python train.py --n_layer=16 --d_model=320 --n_head=5 --vocab_size=2048 --norm_place="pre" --qk_norm=false --attn_scale=0.125 --tie_embeddings=true --init="normal" --init_std_down=0.00413 --weight_decay=0.33 --schedule="wsd" --final_lr_fraction=0.0 --doc_mask=false
MLP neurons of a small language model. Each row is named by its layer, matrix (up: input weights) and neuron, and shows model dimensions 0-191. Each number is 500 + 25 x the weight over its row's rms, rounded and kept within 0 to 999. Numbers have three digits each.
After each neuron's rows, "fires on" lists the tokens most often at its 100 highest values on Wikipedia text that the model never trained on.

L9.up726:477494520499516510473533505510486517481478510493526470506527505451514532502502540541541504514537471527465525465497506451526513478488513516469524469514495523474513537465554479503515480476484503505496498546499503509539462458513469516513501485500506529515530531499477499514477473517495445491522497543471535516473501471503511503530526560517472488481514509511497529519543523471478476519469536485506481456488491502488524500488511523539493533496496515484467503499512512558475528471516488491499496522511464491538517468460469482456458475518507504525507563467509513500451480507474453508
fires on: "s", "it", "at", "et", "and", "\n"

L6.up245:481479523523446565507506466499494548505504503505476493481519493477508520509486468486524498504513516515483497474482514513506509491461522524473514481567535496496516504538522471459487500530544517517513471527518524476493522480507525502511487449519537539523491524499478500487481504468539496501466492532502491472559474473527458457461510508509505515467535485504492520529487515466491505505497543514482551436492509542521489541489499487515486477503464558469499488478500423473516500465498480525517537479494522501500501543475530483530474534515540498469516519482518522517496469474572448531
fires on: "ed", "ted", "ated"

L6.up478:478483494507500536536471487504523543528533530534555491510471512525479529533502505446510507523510471490448525545550501500516499525488441504451486511519507501544496486512465510511476457480524503476501500511474517505473515492483516492520520495507520456485500529509519512485473513469503495541484531534483504501517484444529480502479492526483517486514534505519482505484499509479494508516507528523487558467536478539527555485463502507529476500512449517484488497485477484519547527496520465521535501485554504444501555474482506484508481492490494486529486540496504481503537463438504464498
fires on: "et", "im", "ch", "en", "h"

L9.up1212:506549507488489528533500517511515437491515467487499508519496494491519456434507486460498493521479509534502479455515533484456481500477443461480474540515487519522454512522523489507502507506526465517504432558485480515495545525498517499521468513489523508454496500495556511494491461465491514502472510487479518488510473484504474482498520497528482506476512488506523492489517499502475522506506496518532529465479534525510479478481531529529520502457499551474473493498478488478525501515523506492478536486503525520525523497462501487502476498531513513505491546506552474506488465451521446483
fires on: "e", "s", "ri", "in", "la", "l"

L12.up1183:528494464489490498538495493467521493497505502512509516496508484480503555484477481520510520509544488510456490476496474555472517468534482515445463492542519494521540450513493527482493511475482433483577485489547507503464487465515476478506507482465521510512464479495511533460509493527535529540525522528527488474515469466485551548510501511516533518492520501508518461508504522482505517464539474503486492504491521518488507451466522506458489445482482499495459525498493481493487468446507498510502474509510526494492527519543519502508465528555512460497464512495480495542467474436503489509
fires on: "'", "um", "B", "ot", "s", "ba"

L4.up1041:484559536500505477472566499478488414508469479529529514483504517475483469496536499494536505521533506519472440512488466467499488476473493504489483508466502500515457495554468490477483519507474466560520491482485456474539532468513463542471483499554516522506570488504508486539500556492523545492521516471502523489470477475502520453507495485547480538471520472511525483444480463496503461514537536469482502495514514476511503517513515476505506483474532512485477520477506490504457446475535478519539499526531517451507482468485451487505532517485494449512495493482499490519517555518501491517
fires on: ".", "—", " because"

L7.up692:465479485506539543497492545524508494442517437504511525500503469544500491472459486444507504514495570492473443485509527558501495481482446523486507548532451512549493507512520492494502505497555495492511469512460486491510514500468531474509506508495503504533506506508509496495482491491524488510489509514447492531576544473480482462506516491502469485475522526509444506488492510507466538527555467552506536492471485546503529476459480482482493452474481516468484538527465442491482521492510504523503473470538507501508531490482504521516492498484524502472512556478473480475479488511527426495
fires on: "ch", "en", "k", "ay", "ll"

L9.up386:508485532482515498474515465466524532482486477469485500487504482480485472523497514530494508504485483535463476503505505507465491494502537509486482493505503455504546510466493531516495520498484493518565492503517487484551514473506490493470497468567510500500494472509518518475506491454518493527479499565481497475477466537512447514483519519499485557424471500531483495501479509502500486508519508511559471540459510497523482494504562495534507486462461549496496472500471476492530520490464514461520470511549527520490485520515467490529471462507511487487532482510513527504481457484495481495
fires on: "s", "d", "ri"

L7.up1090:518498484546508503506547495499516469504510502519503535428485487500513550508507487479452482517540489450512508526480453464492451515518529518490504511481484477540534552527484475489492530497500508495495501486530504441510517487507468508501496526514520517498456534529480524459493495545502527502512485482516453487518507531467546469523477501529532521473498429468503519517450494481524473509516500491513499471481509542529516541510476510528457489506560474491502522509505521521482490477522503518521469499441522515515487509479484500520484512456511471476472477460487550553545503482514496525
fires on: "ta", "ed", "ma", "d", " of"

L9.up964:476539503511442521488523508480537538479525477521503494501425547480511496463520496499520528546485482495495500465513494513461480489473488489517485496504483489548459537511495474500517480533515516489540526555514483525490491497463492470512524451517522493502471526524515481491531526481512496518492514542459524495469513488505437507483513524517440533500524514523484517509475467478502491531531505504503524496456493496529470486491524479493501553490502578479496458505479459473512511482492511511542496503521546515524490524488486527517470479508474471536519508500539508464517474466478524492
fires on: "ch", "ro", "ri", "p", "e", "ur"

L7.up160:526511525511495510506507512528495497503485461495535501456556413499506523511493477514477506504509498454532486534476449468531471481515515507485514502487491527492526552513515475469473453512482516527494508480526513504508485482505467548511500536538512533522509524521476526514451512505517517508543506495512512496552528517488489466500495505482502474455504477458490511498504478479497537547494533456498524467473489507491487528488482477515481473531529515499486493453490501528488526494489435498472458515502515495491496495503460470489473500508481473492480506513485495512510558500491502523
fires on: "y", "s", "ic", "ist", "co", "is"

L6.up270:469513523481506504558519468469524485520513476523516529514506503510491532488520504481514470509522492578492480500468503434493474495503499510481517517521430489545511535512526453473501489498505522528505516521541508457487525499512471480496528555534494493486488458554483488469445449481550435468487523472456511506461466501537477444494491497517496528534516427469498528487512506500496537459501494495500472449512515511497519470512537526507517493505524533491483522519488507484494543461523449516486491521508514492522473502505498484509470484529521482489491470538513483516472479494507503495
fires on: ")", " (", " it", "'", "\""

L9.up674:495555548479465495521516476471495509485503471540547487500516489499479534434532487484510473510500457565527506501543493509493469475497491524515507532503499520489505491531502472507535473478535469522481481525518468499549500491496496449502457495509498495523488487539555521487477474475512516563493501555462520486497501491464473516520505490426477490482498492497515484501494451475482522510508502515468499476508525531579507479513473515479470511522501523478478559509470538453510507487504504533475513495497557490524463490479446499557535515523522492484520497520539504521481443487512514495
fires on: "d", "ill", "in", "e", "ed"

L9.up434:480509544498482517532516520482462472544427499506512492468482454510527535502492511502503551494535565539479529484480492481491544527512477527541509504491501532532496493509521501469488469535527497529552488515486505494502500501481480465454497495489493545498511529516490476497548510528508479519488504503491488491556492477506474503468510514485510453508551469519461490504505504477512470535544543494480490472495491526513454461538485512537511503518500504458540510475488541459491508459540471506550487466518513480520466528475476507492502494490514465504488513516554499503489534487541453530
fires on: "\n", " he", "im", "c", "\""

L7.up960:477509542551501510529487488477525519512526513523570479515466494477483490473470487508495503495493495542483512524506527511522482497510461538496475499477479478480520511509455460489487517521535518536509512465506505512500488517508523515484510477494512507501507510550519537484486479488524491496514481496511515548524482529468512492482509482477480464456498488435501511469502493469517481544503529504488463489520500497486531506509471508522453473524488492501485518529484494504518496457524415569497513485527493524493505510498494466542495487516511431474477543485528520521506547484530483531
fires on: "ed", "ated", "red", "ted"

L6.up982:489512523520456487482484488544490497465500477508461517497507538509511510490496492523505518487480495479500474520473486499445496539481498508519510495439507511517533529479489479495470474526514507513512508471546477488501493500506475489518519519464513502501504517495556500494523499494524519466461495506510483505459452466487494530480522546495463542502481479518515488530518502492515488547510523470484481447483503523522529485479524478509530582468488482505497482504480475497522474492554520501507514524460495490481472509523423496463442469521523532494514532443546496489496508530502493478
fires on: "e", "o", "ie", "in", "art", "ce"

L12.up143:489470516530468486562523486513538505471481486491491487498510434486519497505469540525499511503520486547507490490491503471518507497516481519472503498494516527519537508474529518478483527456500495499510486498525500511513496503526493468519522499543526484531513573475510498484476464500515507498494491504510523500484520469511498499485504538485540481481513504466489514530496488485503516501493504492534502448501472468468495478506498495495522498513464476487493493523481528523502505529521509515469463524570487495505505494498512454501478516476518428513489496484469518479478446524526459577
fires on: "and", "tic", "it", "ur", "id", "k"

L12.up1192:522555520498477556536503507505498472508527474544504499500556518466474516482492512514503508518546482517492464503475464537510492531490567480485522466520502524500501517525510521493489510501497450476484475474491463545513523504521503531518522508492482519489496522515482517490471540437493550505501533505537520468529505438511494491486486521500502501487496513495500496473478514496452461499521478499490514525483470492530470564482527505521480514490541512475512511446453544460493456488509487524476516469465538508513486511532456527531477477525494486482482470484503516497479488493503488519
fires on: "ci", "li", "y", "'"

L7.up598:516534511490478519522451491426503478529545478529500535458521487461507540499476484484493537491507488502499486483451422499501501515448509509464488538503439461511482475534526512487448498554464491480513515511527503470478510500497431476515529543528516569549467495540473517475528472555507478499500498475527538504516494479481501467519503511463485474496547420505496504536445467508515532497473501489516476490492525512489516488505502500501487475480530486499506522506519506463496493477510476490487546475514479503493448518524490500527494531518482510466559495494510512528491506486535469526
fires on: "ed", "ta", "ot", "ion", "cent", " la"

L8.up84:463514514516479509512499499506495487500507450494505522492535519504477498539475474539479463531490487492515503511497515501498519460483529468528519510488505479514499504507454469515504526513527449527550450453545456517499528464517466480542481540518530477501500501540536520525542488508527501507497508532491501498504485466548507479466548504484512507508504473503493460493481498477488472523514489503485522497503493528530509504502524461524483508477505505476484485502505491503539513464531456483461511524536450540455491526471508464469456492534541516497513525498508524524500526491506514490
fires on: "in", "us", "ce", "le", "n", "ard"

L7.up145:484501514505510492463511477499493502509492525512497522458537465513490541530525509526544535515541527483436453524528497468513501467507531512499498489475495505530517538521506480456488478488473490514535478539510446496488517472493478473452501442478524499505496470523535489505496510508528476519465502572516478494470478507523467478524534523502505500456478502554510506556510479494486496530512536496501499495459455524522477480492543473520519510496483501490503502501491538509486504496473545469471513498464543465473499513485474503481532470513530497483479551484499479476534490488482501520
fires on: " music", "lic", "s", " addition", "ric", "duc"

L4.up144:520528516489442534494525478495492496499504489511491479472489469493537550455491500515536484508526494546470518502506546468497490468526492510489466529554473489532507478516500508490498469545531457532543510515514494512489484502506465478517493464547506502520524509510494513449486486514519534508474491489508531499512480447465458494479540494491501482502516470527508528529501451466492522510516501518510450499479442508533500490467519531557477483469485527455510523496489464513487489501507456538536540516512496484523489503504487481530496519521534498534519503494555450510516493476509448513
fires on: ")", "\""

L8.up789:509539492498480527519500527427470486527525445499490491484549489479489499451456505485509496514512521512526464521449482456494508494479522500494536530497494479492502499461470542456507498532490479494528522508484507501509496493487478507571508498506508495499561512513531499477566457513524515507516500490489564494485531464538488528499504530450486471480499492536528555490541503496478504501517455521474481520453466552536514497502509489517476542491486536472509487502522481500481484495524479499498510492533495477547496512521471511510483493504472528503463493482543490493507517465520478529
fires on: "s", "z", "f", "er", "ur"

L8.up546:445501502487498495548487516497480489516513454508492501496460521469513469461490500486463510517479494506499484506501529487549458470501495484507451508556504503498520506528468478505543471536537467489518471494483451514472492496503539502519526534505506498498531515512549536502524450506472499507502516475526498505493500439470523488476522454491458474449464483507517484465487510502497516545514526521516501514477515505508523507491541483490478499475489474469489488510474509485529534502491476472554548546512496501489499483491513514489473490471522508515546534486480537489545476465529473479
fires on: "-", "n", "e", "00", "h", "in"

L7.up346:449498511543483541495487493474516483502499515538487498505486512537552493480520504508490564511488499492485472547443519469519489465548472511480469521474482490483512500517517464507484523487507475516526493528534505464540545490499505512519535457506523528498533498512533553463504486509545510501520507498466505488523448505491493484527456459496522397502500477520544555479480481480531550492502501474477499474530470509502509497497546484498515500482461530488505533486514493516525483517512510454506500451519489500496481511507492514561482478468554497495494567499524478545518520483519497473
fires on: "ed", "d", "el", "in", "ad"

L8.up869:501509502533451508535465531468521503530526501506524504505478514481497444504489491470533479507525527460477493513533503491450439501463490524499512479506505512500484515483480485505534462474533497530519524503523495513549486457487435488490531496523540495500517496515506502489545484496533475497566461524461471474504490502498496500482514510476526488454481535470485550485514509481533493537498490521523504530488535524510500491510515491526484510533509468483468489470537546519489451510470487491549448508518449484482499493448459527503526573522524502498514573518507508528479505498509483477
fires on: " a", " first", ":", "n", "gu"

L9.up324:458497504515447539541481497485536501510497506531524490505494507485494514463517500527490504495532506506480480504482502516475501500447480478486439502518514506478488442473539500505507477526511474494481515460542487525473508519495496445505522513497514505523471539527523457496513462518521478511490523466492515471496547487429535488502517458497478502513517542496461478486485491480479487502507501479510509536475501514486524482479494517493463526497532484471457552532502557548517480498482496491495511466528529495513530496496503483441520462530507421517460482487476492511497519501510484511
fires on: " |", " one", " no", "de"

L4.up652:471502496512532487513489487498538492528548512519523507507512511502498481513515475486491502507522556494485453525461465478502495495502487524511501528502494559512501510515514463477447522522516526548500515510478452509513492454528486496473511496514512486475517512516486450474517530495537481499570505510492499484488446499534472462509476457460449535481505475512478484480466499502531481503514520477484529490497497494493520442508497492507470477496537532501476471452569460502493498483496488533504496516587501488538487493456486488480466485481487452467501493508528535546521505518527505514
fires on: ".", ":", " 2"

L12.up691:502524502486493548503581492498548484493529513519527533529480521488504507458498558481525511495524507485509500496506457544510469511534498489501490477500475495503503498480512495483475472527498485478499540453506484505438487495515476510518492513490509508517560517507492514461482500476546460543547507514495505425502488452499550475503535503495457479512499517490495526514474524479509488514506478495509508483528509515476531506518507501506445521500538516481472531476483496519507464473452492507520467503471522478559499542515484529475491480500531486488449430508530491482518511531542473518
fires on: "par", " |", " Di", " no", "'", "ch"

L4.up501:498532494484455507528508490472493523531492505532510506509489510531471497519531504493462519535509445540521515513492494470521499502559509548477502476485499497578513515505527486478538479454508524492480516512503535523535501489486497483503530503539503474507522504488485532455526478493522431494488496459526501536457493491486419515466559496531484464487505485487517517520504511504480490500510533523457503481503507527477533451497473513514506536496471477505485526483526491513471485480522524506507533533523475473504530516492510520450493504506494493533518542487495514495496497514474497497
fires on: "ish", "ian"

L6.up443:484480472520497530550485470503496464532520512532505479489446488450476499522514507467517481449537526482502537520516509565550459474465505535515506487525508491463516504545489486445478501489531506491522479499459530496478531470500538501464518512501511522504458478498510505500518485520540459510558497475466491503455485496482529454473507509491540498468499496422460527478481517495486511477504553486496512454469528537503496494493515512495493471504498528502483505501466505486504518488497493521539462520515507484496505506466499521520482494502539502503486530460517541484505509532544478540
fires on: "ed", "born", "ly", "red", "ted"

L4.up947:512505501459518507548502505487512466493502494488534457516508485501479533475453526516540510459531512542447478481490533489458533535467530511546507508532485506514546530499498498508497520518497505514516524486506528501512470502549528526472468467539507522489498486498525531485463498451480486534521514528523494519520469488495479454472503526486465539464507485468495485504484507514534471446494478522515462519507508513535522507476467483477493476444481479498500525511545521511476525456472505460476468483526516535538419519503476490492499516512498511484521502532504553520461466516477487498
fires on: " as", " can", "ran", "ri", " K", "ak"

L12.up941:484506529492518511461511517486509479471502499519533526484515463508500512537463496532523536478481487488504418487466479468505465524536531494471534480544468486523540518528481501509461488518520522516494511480515463510475480481488504525520465518512494527503528486548501554470531486498495483456531509484525523492515501532521508492466555464477478481485490424488531481467486503474504495504542488486481491478514477551440505469514539536539461550521512504493499522494513505520466492526539430464500512474518535510528477498510472505475499532537508514490518509514451499556494485508508509513
fires on: "y", "s", "ies", "ry", "Species", "ology"

L6.up95:517523515503463515463519508493467460487467483524495491452520487510479479523457523476466489533555541512515503475495496478502490457491559514478487523471488526479455477467512525484501460500534461515530484495558501503488549516528500498510529538520509508505550493490484517476528481507537552505516504505488551432508504478477463495463496530511483489507537508474517535512508477471497524513537501511486505504504477491539482484502527516519525492521532507469461479531529498504521460493474497518534483492493472496523521509495499485503513532483523511484469530455499525502486531465499482515
fires on: "s", ".", "ex", "ar", "ur"

L12.up927:503577520536516494484495522476544486522508553499533483514506476501498518504465491495482481502546481515481505558463504488505486490484468506519511491467482528504480502502486501531535524490559457447538478536538475529508499490512472464539512454467487508545494479506533521456501510543490492559489487514496504507521497480516527492521502488507526484505493517460451486497489432479508504506462488488454487490514454497495511539529514543494526500516534498495471503488486499443496496489500517492521488513498490495534504502528490473515531502507504470506542513537499485514498505542507501514
fires on: " ", "ce", "les", "point", "s", "le"

L9.up1076:502485561506499530521547503465501517462532480532509515514516510498531557489510547476523458526500489461509467530470432516526469499468505512494468456483482547479523486534489526478487428526510495477506521487537479528510503461467503464478479499479521523480517472496543566510542510486510503491495493521518485472543503499502501456490510502509507553465498496505490507453487512483491453517571512469505515515514450545519528475484523525523465499502488506494503554512515496527470502500481481495476487517476487489532516491500514558508519501529537506494470495493560481518509484502509507499
fires on: "o", "wa", "y", " who"

L9.up1021:517467550442463510459557552486492482551468477479462468488520475532508485481493528558523548510560518534468496467511497488503501522515500498518461462497439544514531516539501466484475490501475505519542455515495479485519494494516519507480514441522500554470545517487456505496541504477499486506535520476483511523503519503511496522506502506503488500472502458477471516463490488493474500525515515514484474498495474504508477484503489542506505514496522492474508511563475517472466513466494453501520518477486525450589497546471522531482518513512472518488480509493536515475461499486549468513
fires on: "\n", " \"", "s"

L7.up1193:518498526525478498494513461462525472506523520564506484475513507473485528472484510508527479499536495453446529545510462473540510520487490477500495477501530483492539446530491510484497506503492464509522539527525513543477472477470444486518517487498529501522477520525515482504538523478514507547506503505494554489543486463498505487470496509483507510480510486443539450526500497463537491500527481527503478506468465506504522499509534508467517501454516504492471496475494487507525559473506489524511507525478522482510521483464482526511465556526490507484481529516507515509488492465510452491
fires on: "t", "ot", "s", "as", "n", " met"

L4.up677:550482488550436513468553511458509529477522490531523474496478500483504496479470471524533470461520516543484453479510501463459511477504492532476507537466468517533553523476518496514504476532525501542533462526485501508471522493473491504542501490530510483483534522482517490479543480517482494481481512502510539461527479433468496517439514491489473505491520495466525494509512478435465515528515498540491457487481459524524469508501489514518489527484531513469465518468514494510508480513505480469528502460506507507488446518508473524549514515502463476515523528488537508505538503520517473533
fires on: "ga", "ta", "s", " Center", "me", "za"

L6.up503:497585529510513499414557513497513464492499468545491505457495490521519484459464473494499465499515539512456494524482446482486475470504523523528479503486467477534493500521480514489514491505481469526521490561538467505494526494504476461520470550516512532499515477486455507523517566481501524484527503527461527511477472439490489540535497488547464474468543480561472495495508487483506496530509485479467516559489482478520445496504492494500498503490523492478479547492524474515486481536540513517533498527533497470520498470494503457521488503492520486528484472523500510518478542496493489521
fires on: ".", "th", " |", "---|---|---|---|"

L4.up542:513541519452494514504505500497518510547560521490477513490515476498486546447507502531536502531506505552521486511480487498487510497499468495490481496557489514514534439508513478504492513523483479548537465497479479512508515498479461519495510498502498482529536525483496505420481526527547515462470492473507498509486495423512462500492492487507414465487497467475510489490514477462481535504539504485477468502495504529561471476454502524540472480461477501449491535497490490486478486459507463510508536509499529487520473477459512482491492524515455482501483462521580507517531498494514462497
fires on: ".", "\"", "\n", " The", " is"

L9.up331:490519530500457513542501532457479490537466497501513456472493466522507517522474514516533526492497557538482502481471472479461557544473477515506509504488485508512490469523516504462497467514498509522549451547493484513489539499506463503486517492488505531467539494507469482475536483528513494508480486493479496517524474477468458512445521522507526504506534487502495495500492470457511489546536557511475461455480466546506474497530511506540523486513487522470510506507498507482491528475513493502540500474516521485520465518451519518498493497471472465492518538551550499478511531483524472530
fires on: "s", "c"

L7.up1266:496509578488474516448514509470493484456514479503491503509578524491491526475512548481496534516492491515495499513512480514484450463512480476487490491517488549488499490520470517438480546508512515532530519551508510513512523491513496490484470499512513508534538476525492528498531556504499467494488489477534524527441544497483488466492465460551497526497517464485473545494442490441521511514522516470480505425516510501544543465491520500538475508454512487495470543499524512492491470495497505497479499510556540499506500506546497494540531531466480500487482489474482504492492499482535499504
fires on: "ver", "or", "vel", "vi", "-", "er"

L7.up100:513541517497435544500522530492477438477492502525494492491560465474490508506523509488515515509532529466483533525506489506444507480471528522477493476486542528481472470468492491485494460563520445470508540500493530501470508475483472476553508475509493545499566525509508500497547546536528557509510508478530485511459520499464477498497450491489507470503504494478506512502535511482501468485524502540499513488458471492486512500499520526556514502471485495486470495528496520525530492531493496531481503494489524477506511524474473453495478498493490530518495519486477481474501485469501503464
fires on: " and", "at", " Army", "ur", "er", "ar"

L9.up1153:491507491517488468523482514493499525486512540453525472480575491499493496444490504464503504551476533506469513482536509536495499476488480494466493507494503516473490502600493507478527515544522518479538501549489521514505490498477510503521536479487523469519494509508528501467485516478485502486496473479505528497508532483464472486481538484514416501431521464510479537466476452473502499492537522515557507489493511530520530464458531519502472503508511561492495540512475501510491458481508486481521546491548523471506479514497505510507521528512496561458443535511470494492482440488529524529
fires on: "er", "e", "ver", "ne", "s", "ers"

L7.up690:543543483493421493500502528520459491480490477486451520467473482530514501520528445479481509516520527566532540479525473479481503432474494527479494488528491515492547453491548516468514492465486526506505475516520535505494489472489489487496482521499514464494524521538517490422484510494547508516479492552487516464511513474493544459504496531482499502499525485481498512515547484515511534494500541480509493507485454481475495472476514512527527474511517533487456533548524528477500479529492508486524490538503537513495514493499513468500466513479474505485479521508535504526492568517494490517
fires on: "ur", "ja", "il", " States", "s"

L6.up442:490500503452463488505507489456502474472503504491514454513539509514509465454446509512505451505534512490462483538425476540504502533487489476513510518491468489517535523519523452542473520524477511526490490498505476451509522522496524463525480510494514482464498532504507500486535537504461513524524490463484505502492520491463460505505489467464474498506517502511467528486491475484492517547523512525482494490453475533529543496488542533489476514534530487490493517527511564465515468477496492498495498511537499503500457467455466513518526518488496501504515516510488551524527472485483486544
fires on: " United", "n", " of", "ative", " named", "="

L8.up230:521506493519465509529506540484564507475499448520483506478473499476499482543465525535484489514495509510485511529507470496505490520483542476500531500494483490485478471497519518462487503494496487528499505522529516488536492520466505503487507558543522550520524517485458518442495482452518524497522510526509502491490487527455465460463510505473532503503497552441492496501531501475499469586513500494522513485460487492507515503521528554533530472503503469475482484471514501493492495524495506471500478515511492471491510457533472503506469507514508468499502517471485510511477528447529457488
fires on: "one", " of", ":", " a", "er"

L7.up753:472492503510510523499503493476485492509526500511489455447425487508560518485501505484555476463486494479524468519515498452489467516486467522512457485519484496548521565493504459481514487497483491513503489480506476486512484510434457483498488509565501490498568511517464520500478526525538475462517527513501481492549483515500512438460505438465501494530491549491486558489506511522514530474519509478481539501520503538531487520496509478517469484483517507482510540509504495477493486490467474492511493495505531514468480532512478527515497498511515530476476565541523474542521484499515484492
fires on: "ly", "n", "\n", "e", "ch"

L12.up817:502539475511460502513515497470518470473524518525492477474505506435507537464503483499444509488510471470478526559493533535512479516533491447481473500525484504515465514539499468459501485506525530505516471477473502483475506464498472471508496501452512494485500492513488495490506475532526486510526491459519534493485505520509517449500502501492538482487507519473471493513537523438530499494530571518498521500457450514529503459487476517464511482506483518470461523532526430491509489463511454484477507475490503461557520526503504485487503502516512483474493489505501516507471507499511479508
fires on: "born", "p", "ed", "red", "d", " 1"

L7.up292:490487480541457507509523517519470423481498491471516496493517496520494542504533487427515542514483521495479476480501504523500481457552485577445511512456508550469538559528487495524505505515504477542502503485483490505479471506489465501474498454544501516500541466511572552501525496496535492490528503475477521487452451493502497535465531466478501487483505519478543494462504511479482501512509506514496481513497531491515537525476513485502507497471501515480495481460493539540508538495537470476523564482556453501510487509507472505534484484458494519490510562523533530536529522500499466490
fires on: "ong", "in", "d", "t", "ing", "th"

L8.up583:485475478445520525501495512484506464469545524464514462504496504483537533510503543509489482510497515530486503522486508498525511536498499506501515515572472473534532520477532504528498477487489473561492495503509492498565500509471513454473529507513511507487523582473468494492497532512491529497535488491519496505512514488473529513494531426454514554513519485458481524511500488488513504479497536491486482507486509532477535500497482517500483514473546505486491506534488526491453518494493462519482506509488503530499449490491545556507499528554493501467508496517507529520493470468532481518
fires on: "n", "ry", "y"

L4.up380:539570528478465518482527476458465525472536460490474492505530473508508527480506533524536516492519492533440500488502500498489506476499511547466439497548491536483527495512523503486504478542509521522553516496492504480496513502516488527500490442540507498494486487481495511441503512511509517469480492505507494486499505446495455522530518516482460498478480479533523537490468448465452530474530514555502499486466468484556503501495501464516502495507465534466501513500493486494497504519513469494549557516495552484516465505477477468524507521493466517524508501482543519479522546470500476515
fires on: " |", "-", ")", "us"

L4.up1119:490522478480461527468504477475493514512514495504484514486502509491523498491471491522499443490537581507465488498486518503475489511485475499527497518536480470558475464497526442452507519494539509493507500526540504490511491499528496504465547525513515499487531503530491495454516486480561493485470511472512478466515481482518437443523493513502486522493527483524457514499465531504481527509504501498477486467529518504479496442507509520490472485512513506497472482475501535523506516476520492510476493459510513484496491542484490469478472480504545452485496497542526479567496501512543481496
fires on: " it", ")", "ill", "la", " him", "ha"

L4.up924:469477495508532509480548478488501436535528497517520525481524485486528470493528520507509495521511532518482498513501479467504497505542471461565479516515512502518539503516478465474472491532467454505537504490522438479525519461527463492498526477522520505465524487476492504519508515447511553479503496450491488489476479462530482443535503457526460514478471484535495507481496499490511513509518513472497511491497499478511509473466530506510536502457505499498493504483495491520483498481496489562538498510497490507532410509455475494423543498499456476489466488462521517487527532472500495476
fires on: ":", " Ar", "—", " Le", ").", "("

L4.up1071:523462508500523529493504487491551487482510470488515491488527498475452470493485477531547449514536572503532506470487496517529471507474541486474524512495482495490518538519490497462502528508479520486515475522502528510459549454480480524502498530520487485527519546504469515524452517501561467514474508458506543469477489488521524477473509531490480500492489488494494501562494478477511456491501510500507538507490554547503475533519487480485464507478491507499502539474478528514468489436498463473488517507473494499501535548516510476493475499506540500480441484524516487484474513488500488517
fires on: "age", "s", "hi", ".", "ical", "ine"

L9.up998:458510548529528480513499500485488433498528499452478508457534482506535484464507506487498481506515503466463505517491531494491509459485452514475478519479482535504510501523458504451495509515516462485521477527464497541480551495475495494519452486516525515475502472485534492486513518485492535527503489470463517481479487482520504508490523539505473471491466513545467536435506489472492512496522515522520496470515566525533515496509546472533467519467452532483487503495508468535503512504488514501512542478520499487503499511479496530540514515480519520487467488475512515539526466473494506511
fires on: "ar", "ic", "e", "h", "in", "o"

L8.up337:512523475472484519504533517478495488503517509508502540430485466510480496530483508478473515516468492525489449514493511449515513500475530578463471528514503485544515526499566510476531481480496509478529485497523519467528479519501476511500493520514505545475499486479483472484511483514505463472513507463500507450502528519511461511473544551502470502497520481512473486455465530552451502492488501490517527478506472542467501473521510488516508494540518475488482494548527474488492509496492499538527474447525461494461482512517498527523507499504468494493519552527522503483555515470509457521
fires on: "ence", "ish", "ment", "ry", "do"

L9.up1256:482539518506530501461533506502527524493471518501493501517443478454537476527485525531497471534525515491509485543531506482511487527464483531534501488497510503501548468462510468469502501512497483466532521469561508510522537513505483543490507506514508481486507554523527481454496479576474488529470507464471535470508512530443549465514539479465457494496462507491450485508482434495498470505496511462531493479450509527532471535515485501513532520489540523498503507492530502483472476516479509504523523539455505511512461503476476483511518483500444470486527460492532497491507504502499480515
fires on: "s", "n", "le", "ry", " "